config.yaml
d_model: 192
n_kv_head: 1
vocab_size: 8192
norm: "rmsnorm"
norm_place: "pre"
tie_embeddings: false
init: "orth"
init_std_qkv: 0.0625
init_std_down: 0.0128
optimizer: "muon_variant"
decay_shape: "linear"
final_lr_fraction: 0.0
train_tokens: 109300000
MLP neurons of a small language model. Each row is named by its layer, matrix (down: output weights) and neuron, and shows model dimensions 0-127. Each number is 500 + 50 x the weight over its row's rms, rounded and kept within 0 to 999. Numbers have three digits each. A neuron's up and down rows have the sign that makes its largest values positive.
After each neuron's rows, "fires before" lists the tokens most often just after its 100 highest values on Wikipedia text that the model never trained on.

L9.down0:537542416519470603459494472522470463495555551474431456552474508510489393489402495444512435390496491580415532492500570471550488508512462485543487515534496561488563608459501448515549539473602508537522479439496505501515471557532519435526460544543545469497433459454556534522436465537575603503450575407438474488526457562352520553515556372505501527474597571584577476437457507442469429518490
fires before: "s", "th ", "s ", "0", "9", "st "

L4.down497:513544549443497464412524540491463479528489549525446538594422516498508499555552546555503521543463531441473499553551499485508408536501453524509410521456402511565546494524435559569375372476477439579498466533473435487470583512472415515470523393473498504498575456496447534485480470535536437516439452457532491548541517495508525529508473496532416561460416494513538571588559439461535563520542
fires before: "==", ": ", "\n", "UTC", "2", "• "

L6.down329:435448579424567560526468505447581561453481483566567548516435417506495573618535468543500546500515443417524523495455561429519570467484548528512414515503525485548557534488460448452482500526541473606491544547467528590450500479527465390496520517464447452520437580581583443470435406524323474563530402530539524461524513487540417478530534494573474516493427495535486504628528514562490498455511
fires before: "| ", ". ", "ate "

L9.down135:456553524505451542460507519526551531408517566446472527507416550452500418464528516560480513539531490487558496492517469511481571577564601400440510434467469542424411535485546500501489600485515596434506549449470605531392526526499505444575526552494519560406499521642456496390440550549498525479440502606546539446445471437570534447493550538515403501629512553563480509334474449432485506454531
fires before: ",", "."

L6.down198:548497616517480529535513430459467464496524455580543441481565526564481433506460521573538495601537461566526499462417522427417560485423556494520490438558521478469604533507536452556541528501554464463450501423491447475508483431510536543520461541542564452503390553440584434591496471565434605483484467453558531486461481501565520472535496564524496456438390503507523515457441448478430579580486
fires before: ")", ") ", ", ", ": ", "); ", "\n"

L9.down71:497489522395507515575521492469553496502499537493524483520519440522557418542552501441447499527536487609443497506491500435501475506501607467522455498454486480495453454520491388433469446520507470457552451501505548480428430504526505567505541512566554484468485480544411551487494508522444554565432564462557448505525559446467514496501470538456459475423466458462492465829565472563477524431566
fires before: "In ", "He ", "She ", "It ", "The "

L9.down413:433425517504577470420560474534521507542491528441508559584480502493427458497498542565523511530493573519512480459499533442543458495537414479522535496525512625388435529506465487517502519535548583489440489446467585504370494518520477512504424599543472477440523478496525548471483508489550549494466450430662395496498470422512445601534483491481525528502553478469471527654547467478446380693551
fires before: "st ", ".", "ship ", "–", "); ", ","

L9.down403:455516435515523576568527491518419496464419475509535389605460514473613379482583546464506527499464479533507549478447522448501571474442447439545541478536641477510514491462499618532490484517532473532487479557461588463534540505540459542453551527544531440586502447599538486504504546532515440492405505438484471538513512529457608482541483524493462585501570459531553453558628469504445544452540
fires before: "2", "4", "5", "8", "3", "1"

L5.down465:451507505499539445494620466484502518565547553484379491484522508448526486512484510487529553548519474420573471529521429467547482492496524456521572538475500532611583477446424453449527464549569558493490516500481485479563483501544552510479543489432363475534508525469508425453385595436522508387605547429462524561520548458485502537534500522456441517486518469538499513483561454439484548653506
fires before: "s ", "ve ", "o", "er ", "-"

L6.down47:483565488513438498538570512530439539479543548564448558510509516475489434468498482550495554538463614473469466521444413529523508527490490518422656435529487493548480509497568547408390482504471489548491510570650512585459538510494508512465501497547558463538446467515516503519468589415534480410527576543442615469468557435473510518475479525516533492527503468436564439472613437429512460499534
fires before: "s ", " "

L2.down58:487383463465508462531503488551451517521467535338539486529510567557525416438478434457501495498451521556505476512535392561597550468427585477501474484516637542537415545500559486479409486499598570455534470494470531594547466525537548459515469526528563557492503392516512554505445426418465519521382477489439398555515448475495484433503518520450503484547475546532464519535494478576475467567474
fires before: "\n\n", "8"

L4.down172:606442528498508495430510448494536493487537519459366529579557476524401571542532489486490438452513532543528532411474506480505496509444519550443413462523483570494546555499582523509538540526468501462376563511546492534468500547428524449438438488467496419483509524396549444498449458570522605450479519539479515490621569493496509466455449476502483458524543662479514535335520534531418487603545
fires before: "| ", "ence", "ences ", "ous"

L2.down319:432580542469560473500466503527424454447530507563427567503419403501470474456455548494527531574488517553484469497498469425504514507594600580559481546490440441554537488606531464445547565535520437568477489530555496447474540574502498472503479500469577536398497528500556497521474482506491474468474582490535420543504531493527461528473387537456436505438555485586491513523488461481549446375511
fires before: "==", "In ", "===", "She ", "== ", "He "

L4.down265:473595547458451486492461477442529502452423539423439459510543463525507554510588497538514500443634464515476428544536523576525559470514549561496386499449488470450453519545483531538464406501513493473608550471480468474541438539545433461517483469530499459517566568546550519518379527530526579498484482448525467600478506588492507488458561480505518549466550546564493560438489460474542469548498
fires before: "| ", "|---|---|---|---|", "|---|---|", "|---|---|---|---|---|", "|---|---|---|", "ag"

L2.down80:564484509437476545547550515447433576549447562511512513543555536533491525574523492518464526474501431597503445461512512454492402488513555527502550555505489462541519455506467512457484478521556461494548506492444432565407465513450402477516496451526497504447472556527529511477537451469478635531524460509602521493596425500488487520463471546573453481510509517474504362462565516551519495630456
fires before: "1", "0", "2", "1 ", "4", "2 "

L9.down511:492416440510544510475582510573443535498431546525495491492466546505531500415596431519435522478506505583576520473446550513454506292550404475454559586509487594556520494480434453474515545528456456465393479570400540401365527483572476525524423452457477461486518494482414550432468529467520483502425498518481516514475573507531511566400527387510561496486447503468538478443564456586518484513533
fires before: "S", "ture ", "ture", "tural "